config.toml
vocab_size = 2048
positions = "learned+rope"
init = "normal"
beta1 = 0.9
lr_head = 0.00513
schedule = "wsd"
decay_fraction = 0.451
decay_shape = "exp"
train_tokens = 270500000
MLP neurons of a small language model. Each row is named by its layer, matrix (up: input weights) and neuron, and shows model dimensions 0-127. Each number is 200 + 20 x the weight over its row's rms, rounded and kept within 0 to 999.
A block is one neuron, or neurons of one layer that tend to fire together. After each block is what it responds to, as a language model described it from the Wikipedia text at the highest values.

L4.up85,200,196,174,208,176,218,196,220,225,212,189,195,191,188,204,213,194,196,200,195,200,214,260,183,215,191,201,191,200,217,216,243,207,225,225,205,186,212,193,171,217,212,202,239,205,178,200,235,206,214,192,253,226,216,206,220,208,223,213,205,195,164,204,210,198,189,253,213,189,221,209,196,225,198,180,198,214,221,221,186,241,182,183,199,199,207,177,177,185,201,223,160,175,201,216,214,213,209,189,211,187,205,238,180,221,191,176,167,207,240,199,203,215,173,223,223,168,187,161,213,189,226,188,232,194,191,175,229
L4.up746,154,158,194,189,187,173,189,173,226,203,209,194,177,170,164,199,201,210,177,212,188,222,210,181,173,224,227,192,212,188,208,180,227,228,190,224,193,194,186,198,206,209,207,195,196,239,204,254,210,239,172,169,222,194,210,205,170,166,193,188,196,174,194,227,223,200,252,224,204,230,218,208,207,171,192,187,227,152,204,176,181,216,217,177,166,236,215,203,208,214,181,206,221,177,176,222,213,198,217,197,177,206,222,198,233,204,209,204,196,223,217,186,218,191,172,201,219,191,191,184,198,213,223,224,182,200,181,221
L4.up1327,153,164,196,204,214,186,193,181,185,198,201,169,216,178,205,211,176,208,233,237,226,201,206,219,217,201,198,193,239,195,194,156,202,229,196,208,153,206,206,220,251,181,202,184,213,193,210,185,201,213,214,207,207,225,182,160,187,204,185,218,198,186,216,208,203,195,179,203,162,199,236,218,178,192,185,218,210,212,250,200,212,180,200,211,208,219,226,225,196,156,203,209,207,179,202,199,175,214,194,195,212,192,194,166,215,179,205,201,176,182,174,218,221,214,192,197,216,212,166,194,215,162,208,216,184,212,161,176
L4.up1768,160,188,213,204,147,238,212,177,193,181,198,177,207,184,246,196,223,186,195,171,182,204,232,192,235,198,227,211,198,190,179,173,229,223,222,202,161,201,205,213,225,225,234,186,179,211,226,247,218,196,183,211,167,183,198,213,201,187,218,230,204,217,216,221,192,213,210,190,226,212,186,200,160,205,208,220,190,216,240,167,212,179,178,223,194,205,193,201,180,209,201,190,214,236,190,234,196,208,223,192,196,206,243,247,217,198,191,197,204,206,220,213,192,157,221,191,190,199,175,188,151,217,207,212,200,174,180,202
Responds to: Mid-word "s" fragments

L4.up340,183,216,214,222,206,186,187,220,219,196,201,257,180,225,204,233,186,213,210,179,208,226,228,173,247,220,177,179,178,210,199,200,152,211,216,163,178,194,188,194,179,190,214,216,215,172,207,164,176,191,195,200,201,218,212,183,217,219,200,230,193,200,202,214,202,229,173,195,222,209,186,217,239,234,218,222,208,231,194,194,207,211,160,188,172,186,215,181,186,193,197,195,189,220,190,227,237,210,205,145,208,172,212,195,190,234,216,207,233,210,162,174,195,230,209,191,213,217,194,182,199,233,214,173,168,192,171,198
L4.up483,206,227,202,182,203,231,170,227,227,185,217,223,227,192,193,205,196,213,210,184,211,226,189,210,176,242,167,217,178,169,214,234,177,204,175,190,219,164,202,218,225,195,195,182,219,190,197,153,229,218,231,202,190,201,243,192,183,223,187,221,217,209,211,175,196,218,203,199,229,205,229,194,176,180,175,164,181,207,196,177,189,222,186,232,209,201,188,199,162,206,188,162,175,231,215,201,198,221,211,230,194,247,183,249,195,204,202,211,199,186,200,233,184,235,227,209,173,188,218,174,192,187,225,160,210,218,173,203
L4.up687,185,174,205,167,225,226,185,222,175,213,208,190,219,175,178,177,172,178,264,193,179,218,214,202,224,188,194,207,192,211,212,158,184,201,176,189,214,207,194,199,205,215,167,241,192,205,172,173,231,169,206,202,196,185,194,139,179,167,162,170,218,203,210,199,202,188,178,185,197,194,180,191,192,206,206,173,216,191,203,231,168,203,218,190,190,233,207,198,195,167,210,199,194,183,189,180,209,200,206,205,222,195,177,222,207,196,181,196,177,186,214,190,167,216,215,180,175,196,230,205,165,194,185,198,221,194,211,212
L4.up1319,210,227,194,197,182,187,185,222,210,189,217,201,193,192,207,211,170,219,197,198,181,235,232,180,217,191,214,218,188,200,196,207,202,162,232,212,178,185,197,217,188,165,194,201,222,202,168,157,186,210,204,231,229,179,232,196,227,213,210,203,203,236,213,171,215,184,205,188,241,191,226,180,244,197,186,218,178,226,168,214,191,185,208,187,230,189,208,201,235,166,198,170,213,184,218,210,207,208,233,208,221,175,204,182,181,187,225,189,185,227,215,222,185,217,210,182,209,183,184,220,214,214,213,177,233,209,203,185
Responds to: Opening quotation marks

L10.up892,197,187,215,205,212,212,206,214,212,194,218,175,194,171,165,164,207,193,192,193,196,121,189,209,198,158,221,212,159,228,191,212,197,160,180,187,196,198,221,158,176,216,194,237,178,228,168,205,224,211,236,204,177,231,210,207,181,232,191,207,186,212,202,198,191,180,164,178,174,178,204,189,200,198,189,181,156,181,152,174,203,221,212,210,208,195,200,189,213,156,161,223,249,214,200,198,170,206,202,174,193,220,191,195,161,203,199,193,172,229,155,201,206,193,184,179,195,183,199,177,216,207,204,202,196,209,205,184
L10.up2011,192,210,206,224,165,189,192,186,223,175,189,189,209,205,149,202,199,193,180,202,237,186,209,200,181,192,201,244,175,193,186,207,196,235,184,198,196,175,213,181,168,226,228,210,185,219,202,204,194,212,183,201,213,211,232,217,185,194,197,247,194,177,201,193,205,242,195,183,181,160,204,165,173,219,206,183,228,173,234,186,209,207,225,164,199,185,217,214,214,213,187,187,206,247,164,192,181,198,213,205,168,187,196,211,189,158,244,261,174,197,187,200,199,216,216,194,211,210,218,227,175,178,178,181,202,190,188,166
Responds to: Possessive apostrophe

L8.up372,194,208,176,199,142,222,206,185,194,171,223,199,216,185,222,190,227,219,195,197,193,174,223,181,164,199,210,184,195,169,219,180,210,217,214,183,163,203,212,236,187,201,200,225,199,193,282,196,218,208,225,199,195,226,180,195,177,228,180,199,209,233,196,168,180,206,195,183,213,194,178,175,190,204,210,190,164,202,203,167,224,212,186,187,206,203,235,210,190,220,201,183,213,213,177,198,179,211,191,210,188,198,164,242,151,200,197,195,213,205,187,185,221,191,204,147,176,188,183,226,165,238,234,199,183,231,188,197
L8.up897,194,191,202,193,168,201,202,200,202,206,182,188,211,216,179,189,212,205,201,183,214,195,186,211,193,166,177,229,179,184,194,166,187,198,207,202,193,197,176,162,178,234,219,204,218,213,223,222,201,229,184,200,217,195,212,213,181,207,155,233,173,193,237,202,239,180,216,188,186,177,190,222,200,192,208,219,178,181,205,177,199,191,175,216,175,212,229,201,232,208,176,187,216,206,235,187,186,238,209,175,221,183,217,209,206,191,179,186,206,192,148,209,215,219,210,195,227,210,187,181,158,189,191,204,193,194,185,166
L8.up1308,181,201,180,211,196,197,169,219,220,197,217,227,185,209,203,204,223,166,188,195,209,164,220,195,244,202,185,230,211,188,192,171,195,204,211,194,179,202,160,218,156,175,152,196,214,246,208,209,208,195,195,207,210,218,217,207,199,220,224,219,250,224,188,230,168,197,214,202,176,189,200,171,156,232,186,212,212,198,205,213,184,239,212,216,214,177,201,177,200,192,170,197,178,210,257,219,193,205,179,218,174,179,206,181,156,170,188,185,210,202,193,214,199,211,215,190,229,195,201,180,168,197,193,183,211,217,173,211
L8.up1505,169,212,201,206,193,184,225,187,178,194,210,192,179,230,227,193,217,211,188,197,164,200,222,198,189,191,199,232,198,180,149,178,203,176,201,214,198,155,205,196,182,225,218,219,206,227,212,181,194,196,201,201,229,225,183,225,181,238,159,206,221,209,239,150,153,200,193,224,189,188,176,223,179,215,162,215,211,181,200,219,194,186,187,189,182,206,194,194,184,200,198,197,204,166,216,164,168,181,217,197,201,201,206,215,190,218,189,239,200,191,196,242,200,188,186,195,208,196,231,212,178,171,222,177,199,199,201,179
L8.up1563,166,224,209,201,160,200,220,187,220,173,183,221,189,205,188,212,223,201,165,191,194,175,179,184,191,192,193,173,158,203,199,186,185,209,184,235,170,182,220,236,211,205,203,224,197,189,184,197,176,235,214,215,254,209,229,200,193,243,213,190,199,158,199,206,197,183,216,209,174,172,217,198,205,219,186,183,189,213,224,161,194,165,160,199,169,225,209,185,221,215,203,214,193,171,160,190,165,186,199,199,195,176,201,212,203,189,219,219,236,218,169,220,193,201,183,184,211,194,200,179,213,227,203,186,187,212,184,207
L8.up1798,190,189,189,241,220,190,194,195,210,205,200,221,215,200,196,208,245,215,189,196,193,182,186,227,204,197,222,168,182,187,198,196,192,221,204,206,204,199,189,231,165,230,164,222,202,172,200,193,206,195,183,203,207,215,183,204,177,237,202,211,217,178,201,179,179,192,189,215,186,202,225,186,186,170,175,195,187,185,211,186,218,195,193,200,198,206,227,196,192,212,217,217,220,230,201,201,176,200,200,214,207,138,209,219,164,188,202,199,212,149,194,223,181,202,232,243,212,184,164,199,179,185,200,178,199,165,195,185
L8.up2066,184,185,199,229,171,215,163,193,207,181,176,203,191,192,212,153,204,194,193,184,176,218,218,218,245,194,227,204,179,175,199,185,197,237,214,234,207,201,190,198,160,200,197,199,208,194,210,204,159,232,176,178,205,214,182,191,174,219,160,207,233,204,191,231,174,210,187,209,175,204,191,179,215,200,243,165,179,184,187,205,226,160,203,172,198,205,176,234,212,230,208,190,235,231,148,209,171,196,202,224,187,181,227,189,205,244,194,210,197,168,239,193,205,216,193,187,186,194,219,206,205,191,202,208,198,165,170,190
L8.up2138,211,175,203,187,161,218,205,215,216,206,173,220,166,195,223,184,195,231,214,210,220,189,182,198,189,198,194,197,202,213,176,200,208,211,186,246,190,225,230,180,202,207,174,235,197,206,193,197,209,232,179,181,193,184,248,214,167,232,213,170,217,193,188,218,210,236,162,200,215,198,231,179,159,218,166,202,198,218,180,205,205,202,157,209,176,178,251,220,217,213,211,180,189,202,187,194,207,182,179,209,204,168,175,213,211,199,170,223,170,195,235,192,214,189,213,204,201,213,199,211,237,222,226,198,206,199,203,224
Responds to: Word-completing final pieces

L8.up54,211,170,207,181,209,240,199,235,247,182,206,182,182,200,208,209,208,183,230,198,204,209,193,203,220,164,195,199,183,240,195,203,196,246,194,180,225,186,217,209,235,234,186,210,214,215,237,190,231,176,170,204,194,193,198,198,225,232,192,206,223,210,216,225,209,184,199,230,221,199,208,149,177,198,205,185,201,215,183,188,198,251,231,225,195,204,206,206,259,196,203,168,191,207,198,189,195,205,202,213,196,194,210,190,191,217,186,198,174,261,195,208,186,170,202,193,201,216,222,184,226,215,199,183,208,237,203,183
L8.up379,183,192,165,184,191,214,214,197,234,234,208,222,208,221,193,196,208,212,219,188,215,175,187,221,205,189,177,218,202,236,164,173,217,220,187,219,215,207,174,201,207,199,185,207,215,192,197,169,182,174,201,156,197,211,207,170,204,243,174,185,196,212,191,158,187,198,149,195,226,194,203,168,201,230,236,161,203,192,187,196,190,238,227,238,193,232,173,209,213,212,211,180,225,180,225,184,201,237,176,204,190,219,221,173,171,251,219,221,174,195,183,208,211,211,198,200,205,214,178,204,206,222,222,206,236,183,176,184
L8.up576,188,194,181,189,214,202,171,172,210,197,230,196,184,197,161,233,192,203,187,194,232,197,214,230,204,205,196,185,202,183,192,206,209,226,182,224,170,196,172,218,221,193,201,189,221,232,214,189,166,184,205,234,203,224,193,191,190,201,183,202,172,200,176,198,205,243,201,198,188,192,207,178,216,192,240,217,196,201,225,190,194,214,174,218,225,224,214,181,236,253,212,167,218,208,228,216,210,202,122,194,220,215,174,210,176,201,192,197,229,190,213,182,202,198,182,192,165,203,193,185,221,196,219,212,185,200,186,157
L8.up600,175,211,212,202,208,211,198,191,191,213,223,193,151,188,177,186,212,204,218,162,237,217,185,193,200,178,174,190,188,243,218,235,179,184,186,193,187,180,190,214,164,234,195,214,179,192,223,189,248,245,195,210,213,218,186,216,190,222,185,189,214,201,186,192,214,194,218,244,205,202,183,185,221,191,231,181,208,200,202,183,210,216,211,214,233,238,215,215,238,176,189,191,217,227,215,213,166,197,193,178,203,170,196,207,213,198,224,183,212,211,173,193,204,202,185,196,222,181,194,166,238,217,217,164,179,191,172,172
L8.up745,227,196,237,170,199,210,211,219,195,203,180,203,203,188,226,211,202,195,179,152,211,216,191,220,189,173,187,172,195,176,177,219,218,219,239,194,191,222,196,223,204,200,219,216,209,184,206,204,188,223,215,192,189,179,238,190,197,208,189,211,163,216,176,209,218,222,238,212,219,184,204,215,202,181,207,208,191,183,235,211,205,202,211,226,208,210,216,177,232,176,209,201,185,214,247,168,195,188,175,175,214,192,225,192,189,192,218,201,201,223,220,201,211,235,177,176,173,204,231,196,188,204,232,210,206,204,200,204
L8.up938,196,194,198,208,190,202,232,195,218,201,217,205,181,206,205,225,242,201,226,201,177,193,181,175,155,149,152,224,196,203,192,162,211,191,213,194,208,205,188,207,173,213,222,177,218,209,219,187,221,174,189,182,215,237,183,188,193,233,215,210,197,235,192,205,190,240,193,198,216,178,178,200,179,223,194,183,179,238,198,194,217,196,201,183,188,191,188,182,218,188,220,202,204,197,257,194,186,195,184,194,188,160,192,181,178,228,197,250,183,232,227,206,195,192,205,167,186,235,215,220,210,209,203,189,213,200,208,189
L8.up1049,196,175,180,201,189,180,182,213,245,170,194,184,230,246,228,205,209,202,207,200,228,200,173,233,243,208,192,191,198,179,187,229,203,194,220,204,196,195,220,212,203,213,181,209,195,193,189,192,218,180,193,198,221,226,194,177,197,197,187,184,180,182,200,221,182,214,190,173,223,203,197,206,169,164,186,213,197,183,183,182,219,201,197,180,190,216,177,179,194,212,198,191,195,183,215,182,190,229,201,204,214,200,197,163,215,206,204,197,169,173,147,199,223,239,195,186,210,189,183,209,200,177,218,155,177,192,204,164
L8.up1185,197,158,200,209,190,202,208,180,229,204,211,190,179,190,189,210,194,211,223,169,183,195,207,201,181,209,184,231,216,229,179,186,195,208,169,188,202,238,181,210,196,198,202,186,212,188,191,191,218,210,217,209,178,174,190,196,204,219,220,196,183,229,204,191,161,228,205,197,215,183,207,202,208,209,217,215,187,191,246,207,210,231,175,186,220,189,229,212,268,209,219,198,196,196,218,231,180,216,206,176,182,169,191,178,187,201,203,203,195,196,232,201,204,209,237,188,238,177,202,178,223,223,242,183,185,186,177,186
Responds to: Opening quote marks

L10.up7,177,224,221,203,152,241,175,216,216,182,213,187,181,209,224,196,184,213,204,194,208,186,203,200,181,146,207,191,182,196,186,194,191,183,190,179,173,192,201,203,171,206,182,229,167,187,220,196,228,221,201,198,194,222,173,201,196,199,211,183,208,174,204,176,210,218,182,171,199,208,173,185,179,235,179,216,206,198,201,209,219,196,177,190,197,195,207,217,199,248,193,217,212,211,190,188,180,179,191,199,188,227,195,217,191,215,165,197,188,223,196,189,239,210,196,193,198,211,198,152,223,209,208,241,200,224,195,196
L10.up611,203,210,190,179,173,226,182,222,187,203,220,209,216,183,187,210,162,204,232,206,185,210,213,223,183,197,191,172,182,200,187,176,204,239,199,188,188,187,201,215,176,189,196,213,181,181,216,166,221,238,193,188,176,203,178,191,232,241,202,199,229,190,174,182,225,233,233,198,192,179,201,191,193,236,218,219,215,218,198,185,184,223,160,200,198,194,197,244,200,208,196,195,198,141,201,225,187,151,226,193,204,235,201,180,198,188,188,192,198,243,209,216,197,189,191,187,200,207,186,175,226,218,225,195,168,243,158,211
Responds to: Person first names

L4.up171,209,205,206,209,195,165,243,176,213,191,238,149,167,198,205,182,211,187,174,225,220,195,198,172,200,183,231,177,199,210,217,233,208,213,258,202,228,217,190,217,206,221,185,195,167,204,201,201,181,197,192,210,223,202,219,188,205,195,221,174,208,212,186,169,157,235,198,193,187,201,190,179,169,243,186,176,232,178,223,173,179,195,187,193,217,216,215,182,178,205,152,182,187,165,186,211,179,185,169,211,178,177,223,210,214,213,222,211,190,226,200,200,159,196,206,189,179,223,189,213,229,160,221,185,187,181,199,191
L4.up263,182,221,199,186,173,171,176,170,220,199,198,204,176,200,197,218,195,205,195,193,233,195,228,203,199,220,200,220,194,216,207,204,246,222,168,223,198,213,197,203,211,240,220,190,220,221,196,213,196,231,189,190,194,205,190,215,219,197,217,147,192,185,200,225,209,168,172,172,181,221,231,218,219,170,193,201,197,182,245,208,168,191,202,221,172,211,184,201,222,217,209,226,225,225,160,173,184,184,193,222,196,182,198,202,165,225,179,184,194,181,205,205,194,165,201,222,232,182,211,206,188,203,194,199,192,210,188,202
L4.up448,214,200,207,187,174,191,195,213,213,208,180,186,212,212,204,195,200,195,165,197,184,210,227,205,208,168,203,193,205,224,205,227,198,218,185,166,185,159,146,202,192,177,206,185,203,188,209,162,211,232,166,212,200,186,195,202,184,201,204,182,193,183,191,202,186,182,219,210,200,176,238,183,218,187,217,202,190,233,208,202,200,233,207,168,202,226,225,201,213,208,211,176,198,208,183,177,216,205,178,223,237,161,205,211,220,202,192,188,174,217,244,214,175,202,244,201,177,165,190,205,181,203,164,201,208,190,191,216
L4.up2114,170,213,231,193,172,194,178,187,183,181,206,183,211,188,214,176,211,193,199,170,184,185,213,159,185,225,211,167,183,178,236,201,161,196,228,182,191,198,201,190,173,205,188,223,213,199,194,189,182,177,184,232,268,203,205,169,222,187,215,168,197,204,173,176,196,215,222,220,181,203,212,221,189,199,169,163,203,233,181,218,216,220,192,190,216,199,221,197,196,201,234,221,175,191,218,159,198,209,227,200,200,204,197,175,181,169,236,182,225,188,195,222,224,199,161,196,205,209,202,170,210,214,201,193,180,189,198,178
Responds to: Possessive apostrophe

L8.up1,197,193,169,165,202,229,209,173,186,208,256,216,186,175,169,202,182,234,194,189,175,170,193,177,173,191,194,221,182,221,189,196,195,196,193,226,194,183,176,174,160,227,158,230,210,172,208,194,195,221,209,225,212,212,200,211,185,225,228,190,231,180,177,190,182,193,215,166,196,216,196,218,226,186,175,191,201,180,179,198,211,230,197,191,222,190,240,216,188,207,176,201,207,264,211,208,170,193,219,187,166,185,203,221,195,214,195,189,208,184,215,206,224,187,201,193,210,192,191,176,194,204,225,200,207,209,215,176
L8.up178,202,208,223,192,162,215,184,200,181,201,227,188,198,212,203,194,214,205,196,221,219,182,211,191,175,189,176,189,132,202,188,174,221,210,197,213,170,220,203,205,205,189,167,231,172,181,212,187,203,209,222,210,199,234,180,196,203,217,198,184,200,202,181,178,243,232,214,189,186,211,198,213,192,194,214,202,189,197,215,168,196,198,197,204,203,209,232,220,179,253,189,190,247,207,198,172,204,186,163,198,211,195,188,202,191,181,207,206,204,237,184,219,201,170,209,182,159,195,203,194,174,200,209,218,220,239,187,200
L8.up495,184,189,184,183,176,211,194,205,241,165,218,186,177,198,209,172,231,151,179,196,204,179,204,223,173,198,210,199,186,210,198,182,209,202,179,191,210,201,169,225,171,229,189,211,222,210,221,196,202,183,219,173,183,206,187,199,172,218,193,165,183,188,190,205,188,190,197,182,226,188,198,244,199,192,139,168,170,209,161,183,198,202,187,214,199,200,227,201,218,207,195,209,226,199,226,203,217,198,231,174,194,181,209,182,206,220,210,204,212,207,207,191,215,201,218,188,208,169,216,169,201,195,226,196,215,236,219,198
L8.up642,178,199,215,202,218,205,169,179,183,224,205,179,212,196,218,196,217,170,211,172,183,218,194,203,172,227,193,176,192,168,192,192,203,157,187,197,175,198,223,199,177,210,130,233,219,202,229,223,193,240,220,202,224,224,198,204,175,207,219,203,226,209,188,223,195,193,213,195,212,201,214,171,182,207,236,187,178,187,189,218,219,198,184,169,211,220,230,266,173,175,177,179,249,209,178,173,189,212,198,217,187,221,222,189,216,189,186,187,215,203,246,210,226,206,229,183,183,215,195,200,235,183,222,189,234,220,206,164
L8.up678,192,187,152,206,204,200,207,207,199,152,201,219,207,198,204,174,218,214,218,207,203,223,194,222,193,185,185,208,185,212,217,181,183,223,199,201,189,205,185,236,191,185,211,221,200,228,207,189,200,186,225,194,213,228,183,178,209,251,184,211,191,191,183,174,215,185,214,184,178,199,195,191,225,231,121,212,205,197,214,227,163,201,146,202,195,160,216,226,190,176,170,184,188,178,221,187,184,197,217,221,163,206,206,235,203,229,166,176,218,172,218,202,217,207,220,155,196,227,205,194,223,218,207,221,217,185,179,196
L8.up1012,223,184,190,196,169,245,211,199,210,177,213,180,164,174,193,213,226,196,187,195,207,217,203,175,203,197,211,189,198,205,173,192,195,196,237,231,141,225,194,180,211,193,207,241,247,221,197,223,192,194,230,207,203,192,175,184,205,215,205,208,199,211,205,192,217,242,196,179,178,179,228,193,191,216,170,176,207,222,195,206,227,180,182,213,198,202,204,198,179,225,214,185,201,222,221,195,193,164,202,194,226,201,197,183,223,199,200,180,220,197,197,217,190,183,204,190,177,213,212,198,194,192,228,205,207,229,164,157
L8.up2186,172,176,188,206,193,251,191,182,208,194,188,186,192,205,205,181,210,207,221,152,202,190,179,223,160,211,205,206,186,214,175,203,153,231,195,206,189,212,216,227,180,194,195,224,174,197,185,209,203,195,211,205,207,211,188,222,176,204,232,205,172,192,190,198,207,183,195,196,214,197,183,190,217,219,160,204,172,217,186,207,187,203,213,209,182,169,211,210,157,231,156,211,221,214,191,199,196,171,223,180,188,179,238,199,199,179,195,208,194,179,156,224,229,194,211,207,203,205,203,171,231,218,220,196,176,192,176,216
L8.up2214,205,192,166,217,162,223,173,162,163,177,203,221,192,175,205,198,185,227,204,182,191,200,204,201,187,166,141,195,176,207,189,152,181,172,220,223,158,191,213,228,202,207,185,219,204,209,198,188,220,221,226,193,217,190,204,202,191,212,224,206,184,190,199,191,183,205,218,150,219,211,224,206,216,201,162,176,160,177,183,214,201,208,189,212,172,206,207,193,178,192,210,208,196,222,214,187,174,227,222,210,194,214,228,200,222,224,183,180,219,182,203,194,223,192,202,191,215,199,205,199,243,183,195,197,212,200,209,211
Responds to: Mid-word consonant pieces

L10.up1119,205,171,169,191,196,196,217,169,228,220,188,202,179,222,219,164,223,205,205,178,254,193,185,204,222,198,187,169,195,213,194,151,178,210,193,214,214,187,144,214,216,196,150,216,196,190,176,204,213,232,204,200,226,187,258,220,184,223,168,198,196,186,229,177,158,213,149,191,205,184,185,186,201,230,207,222,182,184,184,233,184,235,192,227,209,208,199,187,181,207,205,174,203,167,202,168,189,210,189,196,191,194,200,211,190,212,188,181,191,218,203,212,242,212,199,210,194,184,207,194,206,218,188,212,212,187,190,186
L10.up1508,205,176,200,222,211,222,210,204,239,197,209,190,194,202,206,182,221,191,197,183,219,216,218,180,190,207,185,201,189,204,165,196,164,177,208,232,197,211,168,209,214,218,208,201,222,180,163,189,235,181,210,190,202,196,208,181,219,184,171,220,200,173,237,192,183,193,186,196,227,202,216,186,217,192,216,219,191,200,179,187,203,221,192,200,191,213,207,193,207,193,193,190,198,213,223,177,173,222,229,224,173,208,173,212,166,181,200,225,192,177,177,214,205,194,224,201,223,257,203,196,187,216,203,178,197,202,189,176
Responds to: Split word onsets after articles